From a checkpoint of a small transformer trained on Wikipedia.
Architecture: RMSNorm before each block, no biases in attention or MLP, untied embeddings, capped logits.
MLP neurons of a small language model. Each row is named by its layer, matrix (gate and up: input weights) and neuron, and shows model dimensions 48-111. Each number is 128 + 24 x the weight over its row's rms, rounded and kept within 0 to 255. A neuron's up and down rows have the sign that makes its largest values positive.
Before each neuron's rows, "fires after" lists the tokens most often just before its 100 highest values on Wikipedia text that the model never trained on.

fires after: "201", " the", "200", "198", "202", "197"
L5.gate758 [124 127 107 133  98 107 125 132 176 140 119 104 164 105 111 151 111  71 129 176 106 120 132 173 125 109 123 104 169 155 136 144 154 108 132  87 147 110 102 179  78 117 116  69 101 132 132 133 114  96 147 104 160 126 126 153  80 116 130 122 117 126 104 146]
L5.up758 [145 133 143 109 134 143 151 130 102  97 149 114 127 103 165 132 102 151  91 154 153 143 118 185  70 146 169 101 171 137 135 153 131 153 101  53 152 139 127 166  83 125 109 115 106 131 140 158 118 116 165 136 153 160 147 180 133 129 140 137 137 184 135 105]

fires after: "-", " w", " f", " b", "/"
L3.gate361 [147 124 181  95 109 110 117 169 167  91 124 136 110  82 120 118 116 131 131 126 135 149 146 152 128 127 111 101 155  79 108 127 129 133 110 141 155  90 156 117 117  89  89 100  86 162 135 171 117 107 142 111 104 109 122 140 116 152 130 153  80 134 126 164]
L3.up361 [125 151 118 151 126 128  70 116 115  99  93 137 112 168 125 119  88 137 149 107 128 117 146 158 166 103  97 101 128 126 115 121 113 127 138 147 151 142 144  97  84 117 107 134 103 105 175 135 110  94 139 102 137  88 129 137  77 133  79  95 183 142 115 154]

fires after: ")\n", "\n", ";", " |"
L5.gate316 [128 139  78 105 113 126 152 154 161  99 112  96 136 122 128 179  97 137 114 104  91 151  96 117 128  81  99 143 129 124 106 125 117 101 160 152 152 111 148 111 143 118 132 143  71  87 167 158 115 127 129  81 126 150  99 121 102 103 153 122 102 124 144 144]
L5.up316 [139 137 154  89 121 128 142 131 126 156  66 101 124 114 134 125 161 112 184 113 133 134 127 129 117 126 121  91 126 130 131 123 133 109 123 168 153  94 141 117 196  99 163 132 119 157 124 156 131 139 113 134 108 123 156 115 141 137 113  33 160 109 107 103]

fires after: " M", " K", " V", " B", " A"
L3.gate198 [132 120 152  76  97 157 160 113  96  86 112 101 126 109 139 152 119 165 166 137 108 135 119 104  83 149 126 135 135 144 126 102 122 147 143 137 153 107 147 124 110 130 160 114 143 120 131 181 103 102 161 141 119 149 123 113 154  59 127 118 107 167 165 103]
L3.up198 [115 115 136 122 133 126 114 115 121 130 146  63  90 137  96 127  60 149 122  87 141 120 190 110 135 133 153  98  84  99 116 142 157 134 129 106  88 126 119 172 138 127 138 124 158 110 128 134 117 130  91 174 139 131 113 101 144  96  95 114 143 119 115 118]

fires after: "-", ":", "a", "ic", " (", " of"
L5.gate81 [ 88 117 130 170 151  77 106  97 124 125 111 143  95  95 115  80 121 102 153  90  91 151  86 108 139 142 119 116 153 109 151 148  99 128 157 126  96 122 146 146 146  90 104 142 121 109 137 156 150 134 146 158 177 128 108 111 130 116 142  90 138 150 114 162]
L5.up81 [117 138 147 160 151  93 105  83 152 141  78 121 112 129 138  70  87 121 157  84 117 145  94 129 112 135 105 128 150 103 135 168 104 118 133 118 108 119 142 173 139 122  95 124 148 105 114 140 153 137 124 148 160 132 119 152 136 129 100  95 156 139 136 142]

fires after: "–", " was", " W", " J", " ("
L3.gate176 [ 90 125  97 139 102 139 144 159 120 102 143  86 130 157 133 148  79 140 108 171 115 159 124 122 133 131 123 144 147 119 125 107 148 124 163 117 174 147 143 127 139 143 170 139  97  76 179 191 125 170 131 137  95 157  92 124 128 137 107 156 134 167  92 126]
L3.up176 [135  84 138 155 135 180 128 143 106  96 131 105 127 152 109 122 103 174 130 158 101 121 143 155 119 117 118 125 122 102 126 100 126 133 145 144 157 155 114 151 139 155 170 129 137 117 139 156  92 146  73 112  85 146 111 129 124 119 112 103 147 106 129 114]

fires after: " (", " v", " \"", " m", " ", ","
L3.gate93 [145 140 100  85 146 117 133 165 158 110 140 173 109 122 106 129  86 112 116 118 134 151  86 141 126 107 130 137  90 131  86 153 141 108 139 170 122 126 125 170 113 177 101 121 101 126 143 153  79 101 124 124 181 147 121 138 120 128  91 139 148 162 103 149]
L3.up93 [138 146 132 106 101 110 130 108 126 163 106  81 126 155 137 167 128 127 168 141 140 170 113 137 120 122  91 137  95 153 124 134 152 149 136 184 131  94 148 144 127 146 121  93  93 135 102 116  82 153 136 141 117 160 134 152  90 169 148 151 129  83 119 145]

fires after: ":", " S", ".", "S", " W"
L3.gate695 [139  94 126 130 140 119 115 111 152 153 151  83 151 101 106 120 126 136 102 140 128 184 146 110 124 146 124 166  96 142 106 120 131 139 178 117 123 117 131 106 135 132 139 117  64 118 114 134 144 144 131 125 124 113 101 134 114  62 163 151 101 137 118 116]
L3.up695 [128  94 117 141 161 125 100 118 130  96 113 117 187 151 152  83  89 145  99 132 147 124  88 143 105 147 184 134 132 153 108 168 147 123 124  82  92 131 119  94 120 108 156 100 159 143 121 151 162 132 131 145 112  90 105 142 121 124 150 128  68 128 122 107]

fires after: " T", " M", " K", " H"
L3.gate295 [112 144 125  47 112 128 131 112 143 154  92 150  91  88 135 112 119 141 137 148 122 159 143  97  97 130 148  83 120 118 153 135 111 119 115 103 106 127 157 124 162 123 129 122  93 126 163 113 102 107 171 193  97 129 137  73 129 174 120 146 129 114 112 141]
L3.up295 [118 102 107 142 128  72 142 109 124 159  81 146 150 149  98 119 120 158 154 127 127 134 129  91 130 149 131 146 119 151 114 124 119 121 142 130 132 115 153 113 140 124 140  84 159 154 138 123 122 138 140  69 113 171 133  95 147 166  99 151 116 162 112 131]

fires after: " H", " Har", " W", " Gu", " Y", " J"
L3.gate683 [ 79 103 159  75  99 135 135 157  89 137 150 115 152 109 170 165 131 150 130 159 117 116 121 130 106 123  96 139 121 108 126 115 137 115 110 140 111 111 146 123 162  81 142 137  88 110 155 167 134 132 132 152 109 155 105  84 116  98 181 151  87 145 105 121]
L3.up683 [166 123 142  71 119 151 122 189 121 106 184 126 137 135 128 134 139 130 123 143 109 161 163 126 154 127  93 137 120 117 132 143 151 137 110 129 169 104 135 121 109  98 101 106  98 122 117 141 118 128 138 142 105 139 135 137 126 117 171 135 126 104 145 115]

fires after: " W", " w", " H", " Bl", " Wh", " L"
L3.gate475 [113 141 131 115 124 121 149 166  83 110 140 122  69 134 156 108 130 146 183 111 146 157 140 154 134 170 148 110 130 112  82 140 155 129 117 130 165 138 165 168 138 106 111  84 100 111 119 133 173 131 135 139 128 140  98  87 100 158 110 126  99 142 118  87]
L3.up475 [121 117  98 120 118  86  92 106  90 129 138 124 108 173 116 142 183 117 129 131 170 158 101 109 141 168 139 138  90 134 130 128  98 127 127  92 132 119 106  92 131  96 181 185 121 137 137 148 155 114 130 115 109 164 123 112 137 133 165  71 101 133 124 119]

fires after: " ", " c", " s", " f", " e", " pr"
L3.gate269 [113 157 164 110 108 136 120 156 140 130 114 131  89 125 104  89 100 141 136 113  96 145 126  81 134 156  92  98 114  96 128 145 130 145 169 194 138 109 137 178 160 141  90  97 121 126 124 131 114  76 151 163 156 109 122  99  85 140 130 127 161 144 131 189]
L3.up269 [125 143 149 111 170 144 139 111 142 131  65 108  69 124 133 122 130 159 141 121  93 130 113  89 109 150 104  92 111 106 107 123 123 141 133 139  91 110 159 158 160 117 130  87 137 121 157 138 103 140 133 139 161 130 119 137 123 143 112 124 107 113 120 141]

fires after: "201", "200", "198", "p", " rele"
L3.gate66 [110 132 143  99 105 137 114 161  59  90 146 145 114 148 143 117  86 165 162 157 160 111 135 123  76 133 115 130  94 148 119 136 137 142 144 118 117  97 138  93  94 116  85 130 137 117 125 108 132 157 169 146 120  84 115 110  93 152 181 175 118  71 123 116]
L3.up66 [136 128  88 121 144 106 114 103 133 151 145 148 124 160 123 107 118 162 166 121 127  93 139 143 140 137 116 155 107 104 150 118 139 122 116 101  88  86 120 123 122 110 111 127 180 113 142 105 148 167 144 161 108 114 120 112 130 138 160 121 100 121 123 137]

fires after: ":", "\"", "\n", " —;", ")\n", " appear"
L3.gate722 [124  99  98 175 139 160 185 151 139 118 126 105 163 139 135 156 116 120 126 128 108 164 121 147 143 117 103 119  64 132 149  84 119 118 113  96 117 144 124  90 138 136 166 140  79 103 116 137 124 160 159 110 109 177 100 128 115 100 105 113  89 114 172 125]
L3.up722 [133 126 110 126 112 107  97 107 114 125 136 155 161 136 101 118 153 140 160 162 122 113 151 119 135 112 120 108 126 176 184 114 146 164 104 142 180  81  99 164 129 105 152 105 147  99 145 162 138 148 136 126 144 126 115 136 122 127 141 125  99 115 132 134]

fires after: "201", "200", "199", "202", " writ", "198"
L3.gate174 [ 95 127 117  68 148 151 130 125 128 160 150 153 122 130 114 126 123 124 112 175 128  90 188 133 153 126 118 130  44 119 167 103 135 127 130 118 112 101 149 138  96 145 136 134 130 150  97 108 105 158 161 162 101 115  63 135 108 138 152 139 136 127  92 122]
L3.up174 [154 119 101 120 119 113 137 142 142 134 122 132  96 132  95 121 187 116 115 201  96 110 110 120 121 186 118 161 171 124 134 125 143 125 144 138 183 130  87 148 117 122 125 159 108 132 129 115 153 116 150 137 137 131  91 133 108 132 158 144 152  87 159 148]

fires after: ".\n\n", " |\n\n", "\n\n"
L5.gate749 [127 109 129 112 157 133 114 123 111 113 122 134  94 126  74 130 171 111 118 119 163 171 101 116  81 150 144  85 150 171 135 142  93 110 102 106  83  88 141 169  96  65 124  97 153 112 132 136 146 143 145 118 155 143 143 130 135 116 103 136  94 125 118 120]
L5.up749 [101 152  93 144 138 124 146 126 121 139 115 165 104 146 119 106 134 105  88 162 122 168 152 111 156 144 109 150 118 118 122 135 118 121 167 136  97 139 108 139 142 117 143 158 159 114 131 165 157 181 100 134  95 119 119 108 132 171 144 145 136 133  97 164]

fires after: "202", "201", "200", "199", "196", "198"
L5.gate48 [ 72 128 145 132 121 126 159 109 104 123 158 124  78 118 158 147 118 105 144 133 144 116 118 110 137 164 144 154 111 164 158 134 123 189 109  85 139 174 180 120 116 108 110 153 146  80 150 155 147 126 119 118 128  92  84 147 130 144 129 107 111 142 105 126]
L5.up48 [161 131 108 147 166 154 101 118 117 173 141 157 147 118 147 113 160 105 115 151 167 109 126 161 115 139 137 123 101 139 125 111  93 150 136 117 136 150 107 112  96 117 139 130 102 129 133 101 130 122  91 145 147 132 127 108 144 165 146 108 133 146  99 154]

fires after: " B", " m", " M", " F", " b"
L3.gate44 [110 157 125  86 128 137 153 117 124 112 136  68  91 145  96 118  69 130 139 144 134 125 111  97  81 130 132  96 160 106 142 134 136 108 172 109 135  99 136 114 160 117 107 126 117 135 141 124 138 126 172 170 127 146 111 101  73 139 103 116 183 162 100 147]
L3.up44 [136 147  98  93 109 105 121 128 111  89 113 128 139 132 141  76  96 124 143 101 146 117 141 116 122 114  95 156 127 132 110 140 143 149 163 151  95 154 120 111 114 127  76  92 147  82 102 111  95 122 151 118 109 121 148  92  92 144 102 132 161 116 139 115]

fires after: "-", " ", " M", " T", " d"
L3.gate711 [148 152 105 124 119 112 103 145 140 129 110 168 126 140 100  93  79 157 137 109  96 158  64 127 102 128  86  78 168 138 133 123 141 127 154 156 191 124 129 161 157 163 103 142  85 109 127 158  86 121 130 121 138 134 115 153 137 120  90 134 156 135 137 162]
L3.up711 [103 101 102 106 103 129 122 171 102 125 142 128 129 151 121 162 126 138 153 124 115 151 110 118 120 143 133  95 118 172 130 163 110 129 164 177 168 138 171 151 108 155 155 146  57 130 117 171 142  79 156 147 107 116 107 136 114  96 132 114 134 153 135 151]

fires after: " —", ")\n", "\n", " se", "\""
L3.gate448 [101 123 136 137 145 149  95 115 110 165 127 129 180 100 175 157  82 121 131 139  91 133 175  73 182 124  99 127 165 131  99  98 124 135 142 133 147 126 107 124  99 111 117 129  72 145 109 117 136 133 166 130 106  80 130 156  79 108 156 116 144 103 119 123]
L3.up448 [127  89 107 135 104 128 150 161 141  79 139  76 138 147 122 181 117 148 142 131 112 156 132 119  98 127 112 129 135 133 148 102 110 129 155 114 152 147 116 141 135  91 115 161 125  78 165 130 172 155 160 109 108 156 122 130 121 101 109 124  94 103 130 135]

fires after: "0", "201", "200", "202", "199", "192"
L3.gate226 [139 124 133 112 117  70 130  84 143 157 131 122 122 152  97 164 141  93 116 131 160 100 134 134 147 140 122 139 127  91 160 150 108 126 144 106 129 161 116 130 148 138 139 135 127 119 138 111 153 125 120 138 142 133 125 117 162 108 129 129 151 109 146 122]
L3.up226 [127 120 170 114 170 107 115  86 132 138 111 133 110 105 105 128 185 122 123 135 117 126 116 107  99 166 107 115 181 115 123 120 123 126 134 100 116 118 138 102 159 168 156 183 181  72 112 140 109 151 153 146 144 144 139 155 140  97 141  99  84 121 119 112]

fires after: "-", " |", " (", ":", " No", "T"
L5.gate623 [117 118 166 148 131 106 103 110 169 104 129 121 107 123 143 150 137 138 145 169 108 121 110 113 137 150 160  95 140 104 144 176 113 115 107 171 136 103 124 136 167  69 190 135 101 115 123 133 122 157 164 144 113 131 115 137  98  92 164 129 155 162 112 160]
L5.up623 [154 113 152 150 105  98 125 130 185 140 147 142 129 156 110 120 124 140 138 152  22 109 128 107 142 125 106  90 142 116 146 152 110  74 134 153 148 124 163 179 154  99 144 126 129 135 118 146 117 143 171 114 127 164 114 182 128 134 124 135 136 145 100 144]

fires after: "-", " |", " •", " was", " A"
L5.gate767 [100  94 137 135 125  80  94 105 128 130 110 138 112 138 140 137 117 138 144 159 105 133 115 129  93 131 118  79 143 119 124 142 115  96 162 201 112 164 110 167 146  88 134 122 139 103 142 161 187 132 117 116 133 101  74 149  88 109 116 136 156 105 143 150]
L5.up767 [151  98 135 146 149 117  87 123 147 148 126  99 115 146 130 134 126 127  94 135 132 143 110 126 132 127 103 111 144 139 154  95  78 120 147 115 112 155 142 139  77 140  96  97 158 101 122 138 155  94 111 133 165 150  87 135 142 143 100 139 119 100 145 108]

fires after: " ", "0", " (", "2", "1"
L3.gate299 [ 88 118 163 155 146 129 165 126 136 123 111 109 129 152 145 126 105 124 112 121  87 181  65 130  96 116 112 134 180 132 143  99 119 107 128 148 165 165 134 126 168 140 101 143 116  95 149 143 144 141 160  96 148 112 120 150  99 128 117 140 151 135 141 141]
L3.up299 [ 97 127 116 158 153 127 111 116 108 161 126 120 188 178 169 173 128 111  91 123 100 143 137 157 139 106 152 122 118  99 157 127 159 126 116 104 135 107 102 109 151 137 168 158 163 116 154 190 136 148 141  92 132 134 130 123 132 106 133 112 156 125 109 124]

fires after: " v", " c", " m", " b", " e", " f"
L3.gate526 [156 112 125 122 119 108 119 152 143 133 124  96 132 113 117  84 133 111 143 171  91 153  94 112  60 148  88 113 118 147 153 146 138 133 181 113 150 101 166 175 155 151  84 123  87 121 134 130 104 143 149 159 112 131 114  90 130 132 124 103 136 144 100 147]
L3.up526 [144 134  78  78  99 117 141 147 126 102 118 132 150 131 109 128  93 108 112 137 124 139 134 114 135 125  81 120 112 170  92 130 105 118 144 115 166 108 143 174 103 133  79  94 140 146 119 114  66  80 130 109 123 132 108 133 118 108 113 119 179 121 115 116]

fires after: " B", " St", " L", " S"
L3.gate460 [143 103 109  96 133  82  96 110 136 107 118 153 104 141  95  95 121 132 121 131 131 149 101 129 132 188 163 108 136 152 125 187 142 129 110 103 112  99 200 156  91  77 131 115 121 132 119 127 124  96 145 122 141 143 143 121 114  93 133 132 116 174 122 150]
L3.up460 [137 134  99  93 118 129 125 194 162 119 111 185 124 145 118 110 138 144 114 140 110 170 150 159 137 135 111 182 131 167 102 132 138 153 170 116 146 105 123 156  76 109 153 112  70 139 109 149 122  90 132 149 169 143 136 130 102 103 145 115 122 132 113 117]

fires after: " one", "\n", " number", " S", "R", ")\n"
L3.gate24 [118 140 137 120 101 118 126 138 121 129 131  79 139 134 119 103  93 156 128 118  94 181 115 127 105 106 114 140 131 134 146 107 131 122 128 156 127 146 144 131 129 101 139 142  67 115 143 148 189 126 108 119 121 127  88 183 140  97 132 138 142  93 115 164]
L3.up24 [123 129  99 128 100 169 172 127  83 108 143 120 174 160 154 141 130 154 128 115 122 115 127 127 121 105 104 158 153 143 137 121 151 133 116 125 117 143 133 109  97 122 178 138 119 120 144 144 172 145  86  97 102 160  87 127 137 102 144 135 127  70 133 133]

fires after: " ", " V", " A", " E", " J"
L3.gate717 [108 122 181 137  96  63 125 116 129  87 140 131 138 166 119 117 123 138 110 135 151  95  91  93  85  96 130 111 171 137 133 122 138 116 122 126 137 163 119 122 111  96 129 143 110 107 142 134 134 121 145 154 193 104 144 161 152  80 124 140 134 125 143 125]
L3.up717 [125 134 156 106 119 122 181 121 127 101 107 153 105 108 113 134 140 148 129 155 128 163 121 110 125 129 118 106 139 143  98 127 163  96 120 149  98 154 144 123 171 113 120  91  92 115 126 133  82 121 149  93 127 158 131 133 140 123  88 136 132 148 114 118]

fires after: " Sh", " S", " W", " Gu", " Y"
L3.gate731 [ 85 111 145 109 121  70 105 126 154 164 130 135 143 124 110 112 138 137 175 129 137 112 125 113 153 109 154 134  88 138 143 105 116 118 120  94 158 139 143 116 106  98 131 123 100 105 104 130 135 116 123 113  96 120  99 127  77  99 179 184 132 119  81 101]
L3.up731 [149  98 145 109  95  82 124 103 145 152  94 134 128 114 125 112 157 162 153 102 125 141 135 101 140 162 118 161 120 106 148 122 148 149 146 103 142 141 101 148 128 119 125 120 136 109 107  95 146 172 127 124  76  98 119 125  98 142 163 168 114 129 138  92]

fires after: " (", "-", " \"", " ", "/"
L5.gate64 [130 134 122 112 131 118 107 160 126  85 135 130 162  82  87  89 105 132 115 159 118 145 129 117 148 139 128 158 152 119 133 132 106 158 155 110 140  99 144 154 126 125 146 119 128 113 128 167 138  95 134 118 141  94 133 144 128 145 147 105 125 137 116 185]
L5.up64 [ 84 167 125  95 149 109 129 101 119 127  75 154 144 128 116 113 142 108 127 123 121 114  94 148 133 166 139 134 115 103 121 149  92 145 131 131 138 109 139 112 154 112 155 147 147 115 104 145  98 100 116 112 147  99 130 135  90 108  97 106 152 113 195 109]

fires after: ",", " (", "7", "6", "2", "ia"
L5.gate764 [ 93  93  96 115 133 101 173 180  82 179 127 160 119 138 154 140 132  91 142 139 145 130 117 129 128 128 121 161 145 159 108 141 104  92 117  97 135 125 127 140 160 157  88 152  89 126 135 147 102 112 139 103 137 133 144 134 109 125 163 126 150 133 109 112]
L5.up764 [118 117 104 135 119  89 151 132  88 130 149 140 119 114 164 140  89 110 134 124 110 119 108 131 154 118 109 130  99 101 109 153 165 125 123 130 162 112 148 152 129 163 130 120  70 149 133 165  94 105  70 112 138 160 171 113 105  90 161 119 129 127 116 111]

fires after: " ", " e", " (", "-", " E"
L3.gate182 [145 148 115 134 102 114 147 135 148 113  95  99 121 140  82 118 113 133 146 108  96 122  97 116 109 122  63 117 185 131 103  85  96 129 153 131 155 156 113 157 143 159 116 135 111  85 120 141 107 110 169 100 145 128 108 146 100 137  80 159 137 101 116 139]
L3.up182 [127 165 135 115 112 137 102 135 120 104  91 118 119 135 119 120 123 174 122 135 124 164 109 117 111 137 129 123 136 115 121 161 139 109 106 122 141 122 128 154 140 156  99  95 142 133 117 153  91 117 166 103 166 166 106 109 108 160 126 148 135 135 141 162]

fires after: " ", " Q", " D", " r", " ("
L3.gate52 [118 140 117 132 114 111 120 147 159 119 113 120 150 104 111 133 117 126 147 118  69 172 132 129 102 119 118 128 133 110 128 148 123 134 180 137 177 155 136 128 151 141 127 128 100 103 129 167 133  99 170 140 131 115 120 119 133 127 115 160 131 115 122 160]
L3.up52 [109 146  95 122 132 116 149  93 111 107  93 161 120 140 117  99 148 120 114 130 137 120 111 150  75 110 125  98 114  74 123 175 176 142 157 142 133 149 126 148 136 138 118 157 111 132 125 155 111 114 103  99 151 132 109 137 163 108 117 116 142 143 114 161]

fires after: " D", " B", " S", " W", " L", " T"
L3.gate147 [127 103 115  79  93 100 115 133 121 123 118 112 112 135 126  85 105 137 177 153 123 124 116 122 119 123 133 136  89 148 101 117 150 120 126 132 144 118 142 138 128 113 144  76 100 115 152 148 104 103 133 151 139 159 151 134 123  85 144 173 163 187 104 117]
L3.up147 [163  87 107  93 131 141 125 133 111 145 122 145 115 131 155 106 104 119 144  96 130 184 133 129 158 164 122 157 119 131 130 170 172 161 138 125 116 120 132 166 130  97 159  81 128 116 110 140 207 108  97 100 110 160 126 141 178  71 123 105 108 150 119 128]

fires after: ":", " |", " (", ",", "-"
L5.gate437 [ 67 130 115 119  68 108  93 110 146 130 133  93  79 111 104 135 111 103 111 154 133 141 109  53  77 177  91  95 105 114 168 173  86 132 147 140 116 139 146 117 163 110 120 105 131 110 111 143 149  68 147 129 176 116 113 138 124  79 129 121 146 108 126 169]
L5.up437 [102 138  93  99  84 136 121 138 141 110 110 129 107 158 154 114  97 119 126 134 131  95 124  91 112 159  99  99 124 118 132 164 148 132 136 128 106 120 148 123 144 144  96 105  80 115 106 143 114 100 159 120 151 145 118 125 144  93 104 121 131 123 131 139]

fires after: " W", " T", " M", " F", " B", "M"
L3.gate184 [ 94 117 132 123  91 123 130 124 113 119 111 100 128 115 151 105  87 134 133 135 151 149 121 107 113 123 149  86 100 132 154 120 136 105 112 121 140 145 135 136 155  87 141  95  86 132 136 191  91 183 125 106  74 110 133 101 101 138  88 138 125 136 107 137]
L3.up184 [112 115 102 135  78 161 139 156 142 110 121 135 152 108 130 107 130 144 181 143 133 125 114  74 135 144 145 124 102 118 120 155 156 132 167 143 140  98 150 133 108 140  72  75 105 149 159 177 110 101 166 125 131 158 129 113 116 105 106 103 134 133 125 124]

fires after: "201", "0", "200", "202", "8"
L3.gate594 [120 144 109 157 103  97 122 174 133 141  99 120  94  99 127 116 123 144 138 140 155 120  89 139 126 131 138 136 123 129 138 162 106 147 131  98 158 159 160 136  95 104 118  95 126 127 105 139 145 114 121 123 179 104 118 127 126  81 150 171 148 121 118 157]
L3.up594 [118 145 150 142 155 141 118  81 114 130 161 126 132 131 132 112 102 153  99 130 120  53  68 138  98 124 106 122 177 124 144 106 130 124 137 133 128 145  83 140 149 159 107 154 115  84 144 117 121 113 152 154 162 114 132 172 119 130 110  82 115 137 115 177]

fires after: "201", "200", "199", "191", "202"
L3.gate239 [109 109 150 106  99 176 136 176 114 121 128 136  79  76 146 125 106 123  88 131 143 138 136  67 123 150 139 158 152 136 155 179 131 132 134  98 163 122 152  97  73 131 158 116 117 102 135 110 122 128 176 154 178  88 117 138 120 109 163 179 119 144 102 116]
L3.up239 [155 109 110 147 135  84 113 140 112 157 166 101 115 114 103 133 148 102 135 147 110  91 142 115 115 136 145 147 147 155 113 115 140 128 131 111 104 134 109 120 136 138 104 118 124 127 119 152 185 119 116 104 113 109 115 149 139 129 195 150  80  85 126 147]

fires after: " ", "E", "v", " e", " E", " In"
L3.gate766 [ 81 150 182 145 122  98 140 114 125 132 140 123 121 170 108 143 104 121 145 130 164 125  59 159 112 142 121 116 146  98 124 139 116 112 132 127 132 122 125 144 164 154 107 120 126 121 152 104 103 134 120 113 143 123  98 152 138 104 161 111 155 122 164 150]
L3.up766 [155 148 127 143  93  62 124 114 134 128  82 160 118 147  89 100 133 139 146 105 168 180 105  96 105 142  95 133  88 146 134 157 131  98 101 158 158 149 149 135 106 165  81 130 149 121  93 120 126  73 141 119 152 113 114 141 139 136 124 125 158 121 139 119]

fires after: " B", " K", " W", " J", " Har", " H"
L3.gate528 [112 134 156  99 122 156 149 125 125  92 102 121 131  90 152 114 107 164 135 174  72 124 147 133 126 129  96 136 141 126 130  89 132 111 133 148 152 132 120 112 176 158 163 111  82 103 138 159 155 170 139 134  88 123 100 119 125  93 156 121 101 125 165 135]
L3.up528 [127  85 126 135 101 121 196 146  93 145 134 143 139 126 153 165 153 120 132 131 164 140 101 140 118 145 129 122 102 108 139 103 172 174 120  68 117 156 122 119 152 182 103 140 136 121 134 128 142 131 120 107 135 112 141 147 148 160 158 125  99 106 137 140]

fires after: " T", " S", " B", " K", "r"
L3.gate554 [116 120 149 130 130 140  99 134 129 113 107 118 135 120 143 120 139 138 164  94 109 180  93 116 162 129 118 123 110 146 110  76 143 126 112 135 128 109 169 128 148 120 125 122 128 112 154 161 130 151 145 128  92 146 133 100 124 131 154 127  83 153 129 146]
L3.up554 [106 147 166 136 102  80 144 160 161 149 192  79 134 135 113 117 121 131 111 112 131 142 171 113 137 126  95 113 153  43 145 146 169 132 154 118 120 108 144 143  97 111 138 112 146 109 101 103 124 102 115  97 141 118 122 119 156  99 123 154 138 112  62 131]

fires after: "0", "2", "199", "202"
L3.gate233 [118 105  97 139 151  74  91  98 124 117 137 168 118 132 138 114 159 103 150 165  92 162 164 127 131 139 129 167 139 126 156 129  95  95 121 122 146 148 152 150 126 158 144  99  92 122 144 161 151 185 127 126 144 179 105 143 112 120 155 135 114  98 116 132]
L3.up233 [ 99  95 134 185 158 115 142 133 128  73 172 127 113 120 107 143 146 132 132  91 148 109 123  87 113 121 103 109 188 146 146  87 138 128 130  97 137  85 125 157 100 116 161 167 150 116 185 135 158 108 139 148 135  77 138 139 140 107 145 131 111 136 122 147]

fires after: " m", " s", " l", " w", " b", " r"
L3.gate723 [127 116  75 133 118  67 103 167 143 170  73 106  85  98  84  78 137 118 139 145  94 161 101 144 163 115  94 122 116 132  93 108 147 148 136 103 153 135 135 164 158 101 106 129 117 104 120  98 115 172 141 128 144 130 145 139  89 159 137 111 169 134 111 136]
L3.up723 [117 135 141 132 102 115 154 140 111 108  84 105  74 115 139 136  81 141 166 137 115 193  91 111 124 129 113 128 156 140 112 104 144 125 130 165 111  95 145 186 136 101 109  87 131 137 117 113 132 152 134 132 124 160 145 110  96 126 124 108 144 135 109 148]

fires after: " ", "-", " (", "/"
L3.gate517 [108 109  74  70 118 155 125 130 125 111 164 165 121  87 118 123 102 138 105 146 128 106 119 107 104 165 123 151 150 127 157  85 101 109 160 127 145 121 128 125 148 154  95 159 123 101 168 150 150 141 145 122 121  90 121 114 147  99 134 126 126 152 118 177]
L3.up517 [137 125  88 101 120 143 143 126 138 142 113 158 119  99 140 129 104 113 140 133 119 120 122 127 128 147  97 145 180 100 116  90 128 108 134 132 166 145 121 168 126 151  77 152 154 120 145 138 136  94 127  86 109  80 126 157 148 124 122  86 117  68 130 129]

fires after: ".\n\n", "ia", "land"
L3.gate735 [125 115 100 142 130 112 105 142 110 123 150 141 116 133 167 131 124 137 125 113 136 184 106 113 145 104 158 121 132 152 121 106 114 113 143 104  95 122 154 139 134 109 127 120 149 167 156 152 146 168 171 133 139 149 151  54 164 130 110 141  78 130  78 150]
L3.up735 [ 88 118 103 152 109 177 108 171 120 171 185 141 107 126 142 123 180 156 123 129 164 139 122 136 133 145 174 151 139 104 146 130 104 136 141 135  91 111 157 148 152  99 150 148 156 138 106 140 187 127 123 122 120 172 107  94 163 142 181 117  79 145 128 127]